python train.py --n_layer=8 --d_model=256 --n_head=4 --n_kv_head=1 --head_dim=64 --d_mlp=1024 --vocab_size=2048 --activation="gelu" --norm="layernorm" --norm_place="pre" --norm_eps=1e-05 --positions="learned" --qk_norm=false --attn_scale=0.125 --bias="none" --tie_embeddings=true --parallel_block=false --init="normal" --init_std_qkv=0.0198 --init_std_o=0.00496 --init_std_up=0.0198 --init_std_down=0.00496 --optimizer="muon_variant" --lr=0.00126 --lr_mult_o=1.5 --beta1=0.9 --lr_head=0.00333 --grad_clip=0.5 --warmup_steps=200 --schedule="wsd" --decay_fraction=0.841 --decay_shape="linear" --final_lr_fraction=0.05 --batch_tokens=[16384, 32768, 49152] --seq_len=1024 --doc_mask=true --train_tokens=194000000 --steps=6018 --dataset="wikipedia_en"
MLP neurons of a small language model. Each row is named by its layer, matrix (down: output weights) and neuron, and shows model dimensions 0-95. Each number is 128 + 32 x the weight over its row's rms, rounded and kept within 0 to 255.
A block is one neuron, or neurons of one layer that tend to fire together. After each block is what it responds to, as a language model described it from the Wikipedia text at the highest values.

L3.down141 [111 117  81  18 181 136 138 117 116 142 141 121  74 124 121  63 141 160 157 133 116 177 141 135 132 101 144  51 167 145 178 126 118 109  92  69 162 160 127 155 143 120 112 146 145 154 121 137  83 172 143 121 139 171 214  63 152 126  93 126 134 187 127 162 136 121 193 147 134 151 163 131 118 139 150 197 121  43 123 116 122 137 151 118 109 100  90 163 147 172 112  44 102 134  99 142]
Description: Infinitive marker "to"

L5.down57 [109 159  45 130 106 165 150 112 124 122 143 151 142  89 123 178 107 131 124 141  89 139 148 132  84 113 107 115 178 170  82 113 172 137 114 162 103  80 165 123 181  65 148 115  99  79 125 121 112  93  97  61 102 125 119 136 148 125 156 175 120  71 154 157  96 129 147 129 170 170 113 117 109 152 125 132 176 159 150 111 160  94 126 120  96 127  97  98 129 160 168 154 127 152  75 116]
L5.down146 [ 94 179  66 147  58 153 104  93 113  89 126 101  66 133 169  86 160  69 156 140 113 149 204 133  83  71 112  74 132 164 101 146 127 118  97  86  76  88 111 145  91 126 145 142 131 145 163 125  87 149 120 154 180 123 156  57 140 156  98 133 117 124 119 181 137 106 134 103 102 120 114 110 196 143 147 142  77 138 124 125 157 167  64 160 122 163 144 141 127 159 108 161 174  99  80  93]
L5.down211 [127 126 145 146  97 127  65 182 129 130 143 134 124 123  74 123 155 141  95 154 144 112 149 111  67  79 144  66 178 141 131 122  83 142  23  84 125 164 193 111 137 130 131 147 109 138 159 130 133 133  92 114  96 102 167 122  78 117  53  83 122 122 114 103 148 149 152 162 176 105 121  77 110 165 162 109  56 196 155 101 111 101 117 130 167 141 169 133 152 163 125 115 170  71 132 101]
L5.down393 [128 196 144 156 163 157  57  83 140  96 152 104  80  82 117 100 144 160 158  99 121 106 111 120  93 138 144 113 170 186 176  55 169  84 137  95 157 119  59 172  96 140 164 140 171 110 149 126 135 172 123 118 121 137 118 154 117 153  90 164  39  89 116  85 128 218 142 119 111 157 106 152 141 149 162 175 130 125  83 158 155 166 115  69 167  73 138 171 135 167  71 123 142 119 147 115]
L5.down453 [186  96 161 174 128 137 142 134 140  91 151 210 185 139 136 126 138 118 169  65 167 109 165 196  93 175 158  99 168 151 109 119 141  53 145 132 133 190 122 103  94 130  93 124 165 107 124 116 105 136  89  83 130 143 116 145 131  68 142 151 124 167 117 118 106 110 104  83 100 144  91 154 179 142 140 106 147 116 147 210 109 147 167 111 137  96 131 120 130  95 183 128 143 133 106 127]
L5.down523 [125 137 112 119 127 156 150 175 165 182 168 142 109 116 108 123 181 147 168 178 143 152 142 154 123 115 116 135  98 153  95 179 140 127 120 110  96 175 178 151 114 110 101 124 106 125 160 113  80 120  74 119 139  73  51 131 165 162 188  86 138  94  95 101 141 107 120 120  71 174 125 121 139 131 126 127 155 127 185 109 116 115 151 147  67 197 152 119  96 111 100 152 130 159 106 125]
L5.down843 [ 70 108 144 133  91 137 145 105  91 184 163 143 128  79 103 176 178 118  59 137 152 121  88  55  84  53 147 165 136 147 140 147  68  97 166 119 123 130 131 133  79  92 120 150 169 163 127 122 132 151 141 164 140 111 118 160 107 150  79 139 100 150 129 106 173  96 149 154 115 133  58 124 112 142 163 132 156 149  46 137 109 159 109  92 176 127  73 176 128 179 197 109 150 128 132 141]
L5.down899 [141 140 128  82  67  94 146  98 137 147 164 163 148  99 176 117 153 133 205 137 102  60 151 125  84 198 213 119  87  93 113 116 132 124 121 130 153 130 152 132 102 143 165 134 132 170 117 170 108 126 134 143 128  98 130 115 152 136 116 123  93  74 147 140  96 180 130 163  86 142 104  86 119 111 164 108 107 138 137 130 172  88 151 132 151 156 125 167 152 136 140 152 167 103 132 111]
Description: Verb-completing suffixes

L3.down994 [138 142 175 103 172 163  89  48 180 188 169 114 130 124 145 158 157 142 120 167 142 109 123 151 179 141 100  38 129  95  94 144 139 133 169 112 141 162 113  86 100 147 195 127 120 137 128 147 161  90  74 100 151 145 114 113 111 131 152 133 136 191 164 109 135 180 149  84 157  71 100 136 116  58 103 149 123 153  74 165 124 105  55  77 179 139 136 155 127 139 142 138  91 109  98 164]
Description: Passive-clause middle tokens

L4.down64 [123 146 125 175 146 125 123 153 175 121 154 156 103 149 170 136 145  89  81  62 136  80 162 119  64 123 195 198  62 133 146 117 118 146  98 149  62 140  64 142  81 167 146 115 169 164 118 104 130 134  85 125 202  66 129 181 117 127 101 155 123 170 151 137 170  53 176 120 145 110 156 115 143 133 131 155  93 113 104  71 132 122 127 113 131  70 115  92 214 183 106 107  88 128 104 138]
L4.down268 [118 129 163  93  64 147 141 100 192 143  83 148  89 144  95 122 131 131 144 129 130 146 106 148  95 165 151 139 145  76 161  89 127  83 123 133 162  94 109 138 134 171 143 180 139 139 140 105 125 157 158 112 145 109 150 174  96  61 139  73 125 161 148 132  80 108 199 132 128 116 105  81 116 139 181 182 111 128  68 174  95 169  85 163 149 149  90 155 110 100  95 120  90  94 105 113]
L4.down386 [142 113 144 144 150 130 107 189 114  62 130 120 193 123 119 143 164 171  97 147 125 115  83  99 206 146 158 147 121 151  89 170 127 102 136 134  89  45 162 113 120  98 124 194  81 134 115 118 129 108 215  68 134 138  36 101 145 122 119 160 155 127 102 148 131 120  81  99  94 150  92 158 111  53 161 166  74 133 125 126 120 118 104 120 143 137 186 155 112 121 130 149 143 155 136 133]
L4.down531 [126 127  87 107  93  68 108 153 155 141 183 134 139  89 170 147 113 149 126  73 205 120 150 145 133 172 165  63 140  92 204 158 128 130 111 124 162 122 123  87 100  52  94 124 104 110 121 104 148 129 141  97 173 166 107 128 172  90 100 125 179 148 158 175 168  81 165 133 135 119 126  80 152 159  99  86 128  82  87  73 136 117 131 144  97 106 151 133  93 157 168  98 131 111  97 136]
L4.down671 [126 139 151  81 164 126 137 216 141 117  95 137  92  90  98 144 174 109 158 152 118 112 151  88 130 117 141 125 113 100 153  95  72 163 153 179  55  80 120 128 118 162 116 179 141 159 162 192 171 169 110  79 127 156 161 106 183  88 129 121 121 151 123 139 119 116 130 104 155 129 117  79  79 107 167 158 126 120 111 147 125  99 146 136 129 143 177 146 158 158 146  69 109 100 135  81]
L4.down709 [148 117 122  87 135  99  91 147 108 142 123 137  69  89 158 171 123  98  99 107 124  88 141 116 128 157 185 107 119 126 143 146 102 123  89 128 131  89 110 113  82 104 121 139 127 126 158 155 147 166 105 100 179 183 141 144 116  89 145 147 125 121 130 202 144 107 190 209 111 133 195  72  77 137 100 135 151  98 103  96 108 134 140 155  70 121 124 172 156  80 133 145  71 121 104  77]
L4.down804 [147 159  94  76 138 128 132  85 140 163  54 120 162 102 120 121  99 160  99 110 101 116 113 139 127 138  84 143   5 122 124  55 105 160  79 120 145 157 106  93  92 134 126 118 171 162 147 119 186 110 143 175 116  96 158 136  82 116  91 129 144 149 112 140 174  89 134 126 173 142 157 108 150 175 159 121 103 208 166 145  51 116 146 127  91 105  82 173 117 131 107 117 125 194 144 149]
L4.down852 [146 148 144  95  80 123 149 160 137 123 174 117 127 102 123  71 162 141 114  70 115 151 129 102 114 147 120  66  80 156  85 112 138 136 112  32 186 161 139 116 101 162 155  53 149 119  91 141 170 102 114 108 110 159 129 118 175  95  85 161 143 139  79 156 109  99 111 163 128 142 201 152 180 122  99 153  92 119 124 142  18 150 148 118 152 164 126 133 154 112 147  93  74 105 116 139]
Description: Word "to" after verbs

L5.down89 [142 143 108 164  96 108 186  83 153 120 108 160 137 123  73 138 132 104 127  79 181 114  75 129  86  97 146  92 113 105 135 149  86 129 187  95 114 186 114 113 100 161 131  53 134 107  82 102 130 107 122 126 107 140  99 137 125 151 144 102 120 161 173  95 124 121  48 109 157 110 148 150 109 152 144 116 107 164 121 132 123  54 101  73  86 111 183 157 158 164 169 185 108 157 150 114]
L5.down132 [140 150 129  99 187 162  89 163 168 117 151  59 132 129 168 135 141 158  99 156 160 139 133 179 157 153 110 109 137  76 138 107 136 147  83 102  89 135 126 150  96  90 146 126  96 109 106  96 140 175 157  89  95 128 217 103  67 154  51  91 124 107 153 159  92  89  93 165 117  79 113 133 132 124  79 117 107 142 117 132  97 161 111 146 115 171 146 140 100 135 101 104 139 143 156 136]
L5.down184 [113 120  68  78 169  69 112 118 137 138 102 105  77 101 119 110 139 112 152 134 112 167  84 135 129 124 158 159  90 118 166 152 201 160  84 146 148  95 206 159 116 142 153 123 151  81  70 141 112 175 163 166 105 149 183 137 147 191  76 155  82 139 122 129 132 109 113 169 133 148 100  93 154 122 123  76  84 106  89 202 111 133 148  84  96 136 113 105 127 142 112 105 128 133 131  98]
L5.down200 [134 144 109 136 177  73 114 184 118 136  86 117 130 157 115 170 127 162 167 189 109 162 175 107 141 135 118 177  81 119 122 102 110 102  97 177 161 127  62 123 132 100 127 122 113 125  89  77 135 142  95 183 144 114 175  96 144 155  79 157 124 154 144 138 139 201 155 161  54 139 141 159 198  96 116 118 143 137 134 145 151 147 111 146 124 119 139  93 103 149 155 118  73  80 151 160]
L5.down202 [114  93  88 171 148 128 103 161 169 142 125  90  60 102  46 171 150  75  72 153 136 132  98 126 164  95 130 146 126 162 148  65 123 106 134 127 135 154 159 138 131  52 190 165 103 156 139 162 189  96 157 131 169  99 143 124  94 140 122 117  68 139 112 132 155 138 160 118  93 132 104 117 144 178 101 148 109 136 120 116  49  93 159 141 110 123 180 137 142 142 152 129  50  77 108 139]
L5.down683 [ 85 154  81  90  78 139 126 137  67 102 159  92 121 187 137 110 153 120 174 131 127 162 167 135 117 168 133 117  97 156  96 122  61  66 144 165 117 110 149 116 148 152 128 127 136 102 179 108 164 120  81 112 116 157 114  99 105  91  73  71 110 131  67  95 130 137 145  62 147 179  77 125 157 130 129 123 103 179 157  99 147 121  93  96 166 162 115 120 151  63 138 101 161 116 119 139]
L5.down742 [ 80 174 138 127 135  93 137 166 148 115 118 125  76  56 142 133 101 157 175 164 122 129 136 175 133 131 137 139  91 110  96  91 150 181 116 157 138  98 101 148 197  75  94 152 136 145  94 128  71 131 113 116 102  64 137 145 114 188  86 148 162 121 136  93  56 115 128  88 140  77 123 127 127  99 129 132 168 120 112 184  92 124 114 133 145  97 176 124 111 175  71 132  74 151 114 144]
L5.down888 [154 161  66 109 168 156 207 177 131 126  91 175 122 189  68  68 157 169 118 139 123 117 158  88  95 128 152 152 146 127 116 109 180 135 140 159 102 132 190 164 152  71 126 123  56  77 118 145  97  88 135 171 138 181 105 132 103  90 118 148 138 113 109 123 125 118 124 132 180 107 168 140 101 159  66  88  89 135 129 121 127 111 140 140  84 177 125  88  70 126 131 102 137 172  86 143]
Description: Word piece after h

L3.down695 [187  94  70 181 138 118 163 141 117  66 106 111  60 128 116 130 127 148 178  90  73 133 169 135 116 120 157 157 144 140  44 113 129 139 127  77 100 165 114 196 173 115 119  56 140 136 117 109 159 114 152 101 125 149 140 134 190 135  84  72 100 158 116 126 125 110 130 163 134 179 123 132 135 163  98  93 122 177 189 122 127 178  68 136  66  42 108 202 101  98 121 140 159 103 182 108]
Description: Mid-word continuation pieces

L5.down163 [111  90 199  82 158 110 123 116 162  42 125 133  90 140 200 130 107 112 109 124 138 122 154  85 206 148  73 151 121 122 156 117 181 156 137 151 139 142 115  22 118 129 148 119 165 131 109  94 149 111 167  89  73 117  99 111 126  86 108 109 114 118 123 127 107 176 118 163 118 137 121 150 129 140  84 153 156 162 132 151 148 123 114  96 105 170  99 130 134 163 118  92 121 158 173 195]
L5.down254 [ 96 174 125 146  91 154  47 130 116 174  75 131 154  64 103  48 154 141 203  94 153 128 181  91 115 142 185 109  78 101 157 133  94 118  61 139 194  94  98 102  99 121  26 193 152 144 194 154 164 177 137 168 106 178  69 151  84 127 103 198 131 128 123 182 159 126  98 137 127 156 137 165 155 111  90 128 119  91 141 122 191  80  84 138 169 166 111 125  85  36 130 110 122 139 109 149]
L5.down310 [163  97 133 161 121 136 142 113 116 127 133 143 128 200 125 125 144 143 113 131 120  89 151 119  80  51 114 181 161 137 134 157  98 103  66 103 140 133 127 179 117 109 169 124  92 145 118 113 111  61 154 142 166 114 139  85 120 139 118 140  85 149 183 142 152 179 120 150 113 127 129 123 102 149  97 126  63  81 168 124  98 187 152 165  85  73 152 193  65 124  62 207  80 115  80  96]
L5.down473 [134 125 120 139 171 177 153 105 118 136 171 133  98  96 138  91  87 135 159 141 144 125 145 137 163 120  85 241  68  82 161 189  81  98  86  95 110 149 122 104 105 131 120 188 133 112 103 147 112  96 107 167 156 167 164  90 129 131 100 114 148  83  88 140 141 171 129 117 144 173 172 138 109 200 103 131  76  86 108 187  84 133 134  99  67 122 125 111  90 149 137 116 143 163 142 129]
L5.down515 [148 131  46 170 150 114  82 108 119 149 159 118 188  89  82  88 140 137 184 127 138 136 132 130  47  82 145  81 144 144 144 152 190 160 100 123 160 120 155 121 197 142  98 132 157 172 129  93 107 118 102 129  66 175 144 151 158  93 140 108 155 156 141 121 163 117 145 134 120 152 142  91  95 100 106 109 178 138 117 153 192 129  75 131  67 142  95 115 152 141  91  71 101  50 153 138]
L5.down885 [127 144 108  85 156 105 124 173 199 105 113 145 131  74 100 136 101 175 170  73 170 113 128 130 153  80 151 108 106 140 124 173  60 172 108 154 152 116 160 143 114  97 136 178 125  65  83 140 110  98 176 119  99 115  76 112  99 120 107  93 171 151 112 137 128 125  89 149 125 138 118 107 140 166 171 123 134  74  48 124 109 172 122 166 163 159 154 139  91  83 141 108 116 131  76 141]
L5.down978 [109  92 129  54 122  83  96 114 137 115  88 114 118 117 175 108 140 127 115 107 161 132 180 137 108 121 101 112 100 156 150 118 114 124 105  94 157 176 110  90  96 123  80 131  86  98  73  81 138 107  57 152  91  75 113 142 167 156 131 156 179 138 129 128  94 157 122 172 133 172 121  70 173  94 117 122 121  80 113 115 185  85 142 147 113 152 109  87 108 137 148 126 164 114 148 115]
L5.down1013 [112 106 108 108  67 162 140 157 161 101 134 113 109 150 135 116 121 157  87 168 127 154 104 148  86 184 104 174 149  87 133  68  96 109 117 125 160 122  46 115 154 140 177  99 145  89  90 155 163 123 189 121 134  66 153 191  72 110 102 136 113 135 116 130  90 180 182  63  93  94 128 126 121 190 133 130 112 125 168 118 114 163 126  84 159 134 130 173 129 106  90 133 111 140 129 152]
Description: Function word "to"

L4.down71 [123 182 110  90 101  72 157 126 117 162 149  93 136 112  96 104 101 189 143 164 100 122 178 107 119 131 149 139 137 123 128 143 105 137  93 154 122  74 134 158  90 136 131  93 146  99 142 134  81 150 104 148 199 102 100 143 121 146 141 142 112 100 176 151  88 120 128 100  63 134 143 140 139 131 169 141 117 186 120 105  84 150 134  73 129 181 164  82 106  99 133 152 192 101  56 116]
L4.down102 [164  60 139 146 142 108 141 195 131 125 152  98  83 155 114 114 151 141 116 127 149 161 129 138 117 137 131  97  74 144 153 130  50 154 112 168 119 163 113 106  63 131 166 163  77  82  35 144 116  72  83 185 140 184 171 104 161  84 131 158 120 154 107 116 106 141 115 208  82 154 131 135 123 110  99 150  76  79  89 130 143 144 106 143 122 148 103 155 103 178 138  98  78 107 160 125]
L4.down104 [122 111 138 112  80 181  91 134 109 113 120 108 197 111 135 132 142 151  90 142 108 113 128 102 138 113 143 139 171 153  49 128 148  84 151 111  84 152  79 104 207  77 111 169 168 114  86 156 108 130  70 171 140 122 114 145  96 107 118 160  99 111  89 129 132  92 158  94 149 140 183 151 128 134 107 150 154 126 116 167 155 152  96  99 135 121  62 113 174 180 154 162 116 131 151 137]
L4.down313 [134 134 135 125 167  66 127 142  93  65 145 164 212  87 154 121  95 111 134 120 145 139  76  57  83 160 161 160 182 126 163 116 116 150 130 151 132  83 114 121 160 169 134 161 119 152 127 164 160 137 107 130 136 133 143  72 165 134  94  93 115 169 127 172 174 122  86  58 137  67 114 121 161 112 141 126 146 132 192 121 124 104 126 142  94 111 167 145 123 109 147 126 157 135 131 120]
L4.down437 [135  75 104 133 103  94 168  78 165 109 114 131  99 187 136 158 159 110 182  78 150 100 220  93  84 135 172 139 112 111 109 111 127 104 112 133  94 173 144 117 121 180  61 142  98 117 133  95  56  73  99 125 106 157 146 156 158 122 126 113  88 155 138 131 142  75 127 151 163 141 112  95 181 166 122  73 206 165 140  74  96 122 110 132  99  96 136  55 101 155 152  97 114 159 180 167]
L4.down540 [153 106 119 113 150 130 109 141 157  77 187 116  97 129  85 117 144 162 163 121 177 106 151 159 158 156 160 140 162  97 105 118 153 112 124 158 201  98 165 136  70 140 100 128 143 110 129  86 126 108 111 164  87  93 145 157  69  56 122 177  96  83  93 152 219 120  96 144  98 134 145 129 126 125  95 137 132 109 108 145  96  82 108 138  79 172 142 148  98  91 143 158  99 120 117 112]
L4.down583 [106 145 159 148  85 116 103 108 104 111 209 102 112 117 122 209  87 102 132 133 117 145 118 112 132 161 154 129  51 148  83 132 185 125 120 120 144 173  57 154  78 154 174 116 181 120 135 173 140 135 136 127  83 138 145 139 154 139 118 128 178 115  86 151 137 115 163 166 136  71  82 163 130  45 120 105 164 160 107 178 112 143 109 122 161 146  79 181 102  89  74 146 107 143 149 109]
L4.down619 [142  69 137 152 148  80 125 138 147 102 138 108 166 128 117 111 110  85 160 140  99  88 164 186 148 120 151  61 133 127 154 135 108 169 130  96 165 127 108 127 118 138  63 157  98 163  82 161 102 121  46 141 161 138  87 135 166 113 162 167 177 226 135 136  78 121 148 133 153 189 105 138 122  62 164 111  87  78 120 115  88  79 110 155 137 124 168 152  91 112 182 121 140 108  94 161]
Description: Adverb suffixes, passive auxiliaries

L4.down34 [170 110 105 154 124 166 156  58 126 134 176 152 126 179 155 118 172 125  83 129 155 136 159 119 125 156 192 115  52 122 187 107  49 123  99 109 127 123  73 115 162 107 120  65 149 114 140 159 178 205 168 107 105 123 128 148 166 107 116  78 105 163 161 131 129  80 126  77  99 131 103 156 136  99 136 105 152 104 117 156 123 114 127 183 123 132 107 151 147 110  61  98 117 117 136 107]
L4.down106 [127  91  79  84 128 105 113 134 128 145 183 105  83 107  68  94 116  95 111  73 116 155 133 133 133 120 109 140 125 158 184 156 150 157 141  88 199 150 148 137 160 100 128  73 118 106 123  69 148  79 118 117 193 171 147 193 197 107 121 140 131  88 125 115 150 127  93 120 135 128 143 166 120 155 122 127 106 123 136 113 117 113 103 113 132 116 158 180 133 124 158  65 123 111  98 127]
L4.down353 [105 129  94 128 167 102  96 126 111 106  82 139 141 181  68  90  81  67 135 109 134  89 133  81 120 106  56 158 159 190 110  60 164 150 151 138  76 189  96 130 146 132 152 161 112 127  94 130 181 167 115 109 146  83 110  81 169 116  95  87 166 153 154 166  65 121 103 130 154  97 111  89 110 128 148 195  76 175 107 135 204 118  84 140 138 135 134 132 114 176 159  83 101 110 153  95]
L4.down653 [202 177 159 113 105  89 154 118  91 133 145 171 103 161  96 111  91 130 119 129 141 162 130 132 132 169 176 134 111 110 152 133 100 160  83 153 144 175 138 150 170 165 115  80  96  68 140 160 150 123  77 128 178 132  69 137 154 126  98  50 140 114 133  79 162 116 168 118 131 138 134 117  90 141 143 135 131 130 115 120 117  70 182  74 117 120 102 174 170 135  82 165 163 146 144 110]
L4.down770 [151 111 151  33 202 144  69 126 153 106 114 120  99 104 143  65 107 143 143 148 116  89  92 106 169 149  64 162 113  71 109 115 137 103 145 108 140 138 167 111 159  77 120 148  87 115 143 147 114 159  98 154 181 127 136 119 119 197 161 139  77 117 174 204 130 141 117 108 158 135 132 122 133 151 105 138 143 143 155 137 159 151 105 200 189  84 104 156 155 125 118 158 150 121 134 142]
L4.down881 [ 85  90 140 118 101 112 154 154  85  85 156  82 190 121 109 188 102 138 138 134 122  99 147 151  44 155 145 201 106 130 149 128 121 188 145 137  91  99 168 118 135 152 177 108 107 104 145 118 152  96  53 159 144  83 175 148 169 159 191 144 121 135 143 137 177 125 112  86 125 168 123 116  97 144 118  93 151 119 166  57  61 130 126 136 108 157 121 116 146 139 116 166 195 107 132  95]
L4.down888 [144 106 186 204 139 148 170  88 137 105 152 108 169 146 113 192 130 115 147 129 134 118  64 140  95 122 128 156 165 146  66 178 101 118 155 170 157 121 169 160 149 113  97  75 124  84 128 122 133 111 159 146 116 158 146 105 111 172   0 181  92 125 113 117 135 105 146 132 139  61 145 180 186 128 128 154 192 117 127 108 153 101 100 117  53 149  63 114  86 113 157 153 111 113 108  89]
L4.down1003 [185 107  80 137 141 157 145  77 129 139  51 161 146  84 139  79 125 165 107  80  90  95 134 105 141 139  82  93  86  81 120  78 177 150 120  85 183 135 101 108  86 142 165 166 112  90 151 165 132 155  90 132 112  99 125 109 136 120 147 193 151  87 103 140 146 135 105 113 150 105 205 164 151  99 183 118 195 157 157 142 115 144  93  91 154 105 144 149  98 134 100 160 135 109 186 122]
Description: Mid-word piece after initial letter

L4.down135 [ 91 132 101 166 189 175 122 156 189 108 143 102 141 101 151 147 172 145 133 165  67 102  73 162 119 146  97 160  79 111 162 184 143  96 158  94 136 198 130 130 119 137  83 150 135 149 126 142 128 173 152  99 138  87 168 115 161  99  43 125 111 156 110  83 153 137 134  77 195 105 133 133 124 102 122 136 155 126 136 132 143 145 108 124 121 163  80 150 133 110 100 146 176 155 144 122]
L4.down174 [ 93  91  94 123 128 104 145 130 153 121 147 117 135 109 113 182 167 105 164  65 108 177  43 143  62 157 178 143 109 110 135 143 137  92  61  63 145 157 141  81  81 134 149 164 132  92 146 119 189  55 141 139 118 148  76 131 103 157 120 101  88  53 186 115 174 183 157 153 107  83 137 133 162 119 158 146 154 135 167 144 137  90  74 114 120 106 149 134 173 168 165 104 115 141 165 139]
L4.down188 [148 160  87 133 121 150  96  41 117 147 176 115 193 140  65 121  61 159 159 186 116 131 141 128 111  97 140  60 117 123 141 118  93 156 106 126 123 101  99 121 176  95 155 100 135 130 122 141 157 121 120 162 112 116 125 131 140 166 109 136 136 153 113 144 111 126  70 138 121 196 146  84 146  68 146 127 173 140 152 144 158 157 151 101  94 148 138 161 160 120 136 100 117 133 180 171]
L4.down274 [ 73 163  90 142 121 125 173 175 147  62 156 109 134 145 106 169  56 213 145 160 155 145 119  99 107 166 122 123 107  71 141 129 123 142 103 133 114  85 136 129 143 154  83 158 141 167 100 146 156 131 109  67  93  58 103 167 159 156 125  99 141 117 110 186 134 105 129 169  51 142 174 104 133 135  89 127 135 173 112 131 169 115  76 130 113 152 193 181 113  97 117 146 158 123 107 160]
L4.down392 [110 115 120 180 171 138 190 123 156 127 122  95 114 147  96  89 122 136 146 171 134  98  72 125 173 107 106 157 131 135 167 117 133 118 153 133 128 153  98 181  84 158 203 139 142 118 123 147  75 111 150  95 124 137 153 149  65 141 119 137 103 132 123 146  87  59 134  95 133  80 120 131  78 129  87 142  83 166 121 131 178 138 130 119 151 157 144 139 144 161 124 148 157 122 128 154]
L4.down455 [144  47 149 109 124 134  87 139 168 147  97 135 157  96 123  61 160 170 122 112 106 145 115 164 102 173 141  72 163 174 161 148 126  82 100 133 112 131 106 111 118 138  94  98  94  96 135 140 109 120 159 147 182 127 140 111 135 117  91 123 102 128 136 130 149 164 162 134 159 130 112 101  74 108 171 141  94  76  42 185 136  90 138 153 162 120  86 102 154 115  90 144 121  79 155  49]
L4.down719 [145 165 118 117 151 123 164 104 131 187 189 173 119 125  46 123 114 120  96 171 119 114 150 216 130 146  55 157 144 140  88 169 125  58 127  92 114 133 149 153 108 134 107 124 203 117  90 178 140 133 133  91 100 144 173 194  86 134  96 108 135 112 110 143 155 154 120 158  58 119  94 122 173 165  60 162  89 134  96 160  81 131 113  52 108 150 147 123  77 158 143 153 144 128 179 126]
L4.down980 [175 155 152 151  96  84  85 162  78 128 104 109 155 123 164  80 113 161 164 102 107 166 107 127 147 133 168  92 138 169 134 160 146 157 118 109 162 124 122 141 154 151 119 102 211 181 233 177 128 131 140 120  89 131 116 126  42 152 105 149 105 121 112 132 111 108 176 128  97 133 120 167 104 120 126 131  78 162 161 117 166 143 165  69 102 107 139  85 102 134 173 194  65  97  98 153]
Description: Verb suffix completions

L5.down142 [170 139  81 170 141 198 158 123 178 141 205 111 143 107 112  96 171 146 121  94  88 108  90 149 154 128  73  53 145 138 127 156 118 141  70 121  85 150  98 120 103 170 159 191 172  80 130  58 131 147 139 166 170 108 157 112 105 164  78 119  98 106  98  51 137 162  74 127 159 144 155  85 143  72 130 111 142  95 140 100 146 103 128 182 134  91 126 121 126 168 116 145  77  80 179  70]
L5.down308 [106 188  70 159 169 179 157 132 126 115 167 156 163 172 144 181 161  82 141 143  96 177 154 157 122 121 127 156  84 114  90 129 186  74 150 106 151  75 173 135 135 113 114 115 124 131 142 170 136  92 108 148  67  98 121  41 110 106 154  96 158 144 126 125 115 118 119 112 113 150 142  82 129 104 146 138 133 166 160  89 110  97 131 135 119 133 166  75  97  88 146 193 115 170 111 118]
L5.down321 [154  87 124 163 176 169 143 115 129 135 141 144 170 164 112 196 121 170  83  96 147 147 144 154 121 140 116  85 125 143 108 100 170 152 182 113 136 119 132 148 116 166 141 128  84  71 126 130 134 146 142 197 152  84  92 160 122 162 136 170  94  42 125 151 113  97  87 144 120 152 150 164 117 123 122 178 150 103 144 102 116  93 113 118 177 153  78  43 164 152  89  99 131  97 179 137]
L5.down349 [113 111  59 122 151 121 132 146 166 137 143  74  48 165 118 118 152 160  83  71 160 134 109 142 137 127 108 148 142 113  72 133  97 159  72  99 150 147 114 162 153 166 138 129 174  86 138  70  87 110 137 122 125 129 128 135 171  60 160 131 137 168 124 136 137 132 132  74 162 206 121 108 145 162 107 199 110 132 105 150 171 126  98 114 152 101 195 144 123 152  88  63 139 129 116 104]
L5.down382 [155  46 163 153 142 137 115 102 150 134 175  81 126 108  76 147 183 102 140 102 157 133  75 169 138 113 173 149 144 151 133 118 129 113 160 122 123 143 174 148  82 149 145 161 117 124 106 190 150 178 149 140 110 181 146 123  63  89 113 134  86 175 188  87 175  72  48 128  56 144 113 162 102 115 151 117 171 117 103  91 127 154 125 117 183 110 125 144 117 110 164  78 182 132 139 125]
L5.down630 [128 152 156 124  67 142 141 175 101 146  97 159 146 116 137 112 167  41 161  86 125 201 136  99 124 102 174 125 122  86  93 110 136  99 122 129 209 130 108 144 129 126 159 111  87 147  82 185 127  72 101  87 149  65  67 144 151  94 142 132 171 137 135  98  64 120 126 144 117 128 161 102 113 126 154 130  54 127 127 131 134  84 137 111 119 159 110 151 157 128 196 103  52 127 132 170]
L5.down654 [107 160 255 113 149 162 119 119 128 138 134 140 174 158 161 131  90 129 151 156 127 128 197 145  76 143 136 202  88 107  90 102 108 122  75 127 128 103 170 123  84 142 112 109 106 203 101 152  93 132 149  85 178  81 121 145 163 151 150  97 154 177 104  73 152 105 141  94  75 138 167  65 117 168 116 164  74  95 131 175 181  58 118 124 111 136  98  72 131 111 159 138 126 141 135 151]
L5.down715 [139 122 128 163  77 148 114 128 165 123 125 151 141 159  57 145 145 105 141 153 142 156 120 121 161 149  64  99 104 124 199 114 130  48  89 157 138 115  71 113  71 172 106 160 122  98 109  99 114  75 130 120 150 106 153 152 118 147 178 129 144 179 173 122 112 162 123 153 134 156 127 176  91 129 121 127 142  61 145  81  99 108 152 139 116 130 162 154 128 149 106 136 159 147 163  89]
Description: Word/number continuation pieces

L3.down476 [100 108 152 141  82  79 116 105 163  93  83 127  86 114 102  75 133 127 152 181 100 194 175 114 147 128 157 159 125 104 120 155 213  90 116 142  80 136 125 138 171 171 143  69 204 138 132  79 112  80  87 164 182 166 126 142 154  67 154 109 153  53 162 159 104 137 119  97  98  45 118 100 161 196 178 131  83 102 125 156 133 125 153 146  96  96 124  93 136 130 131 152 120 132 134 233]
Description: Word-completing verb endings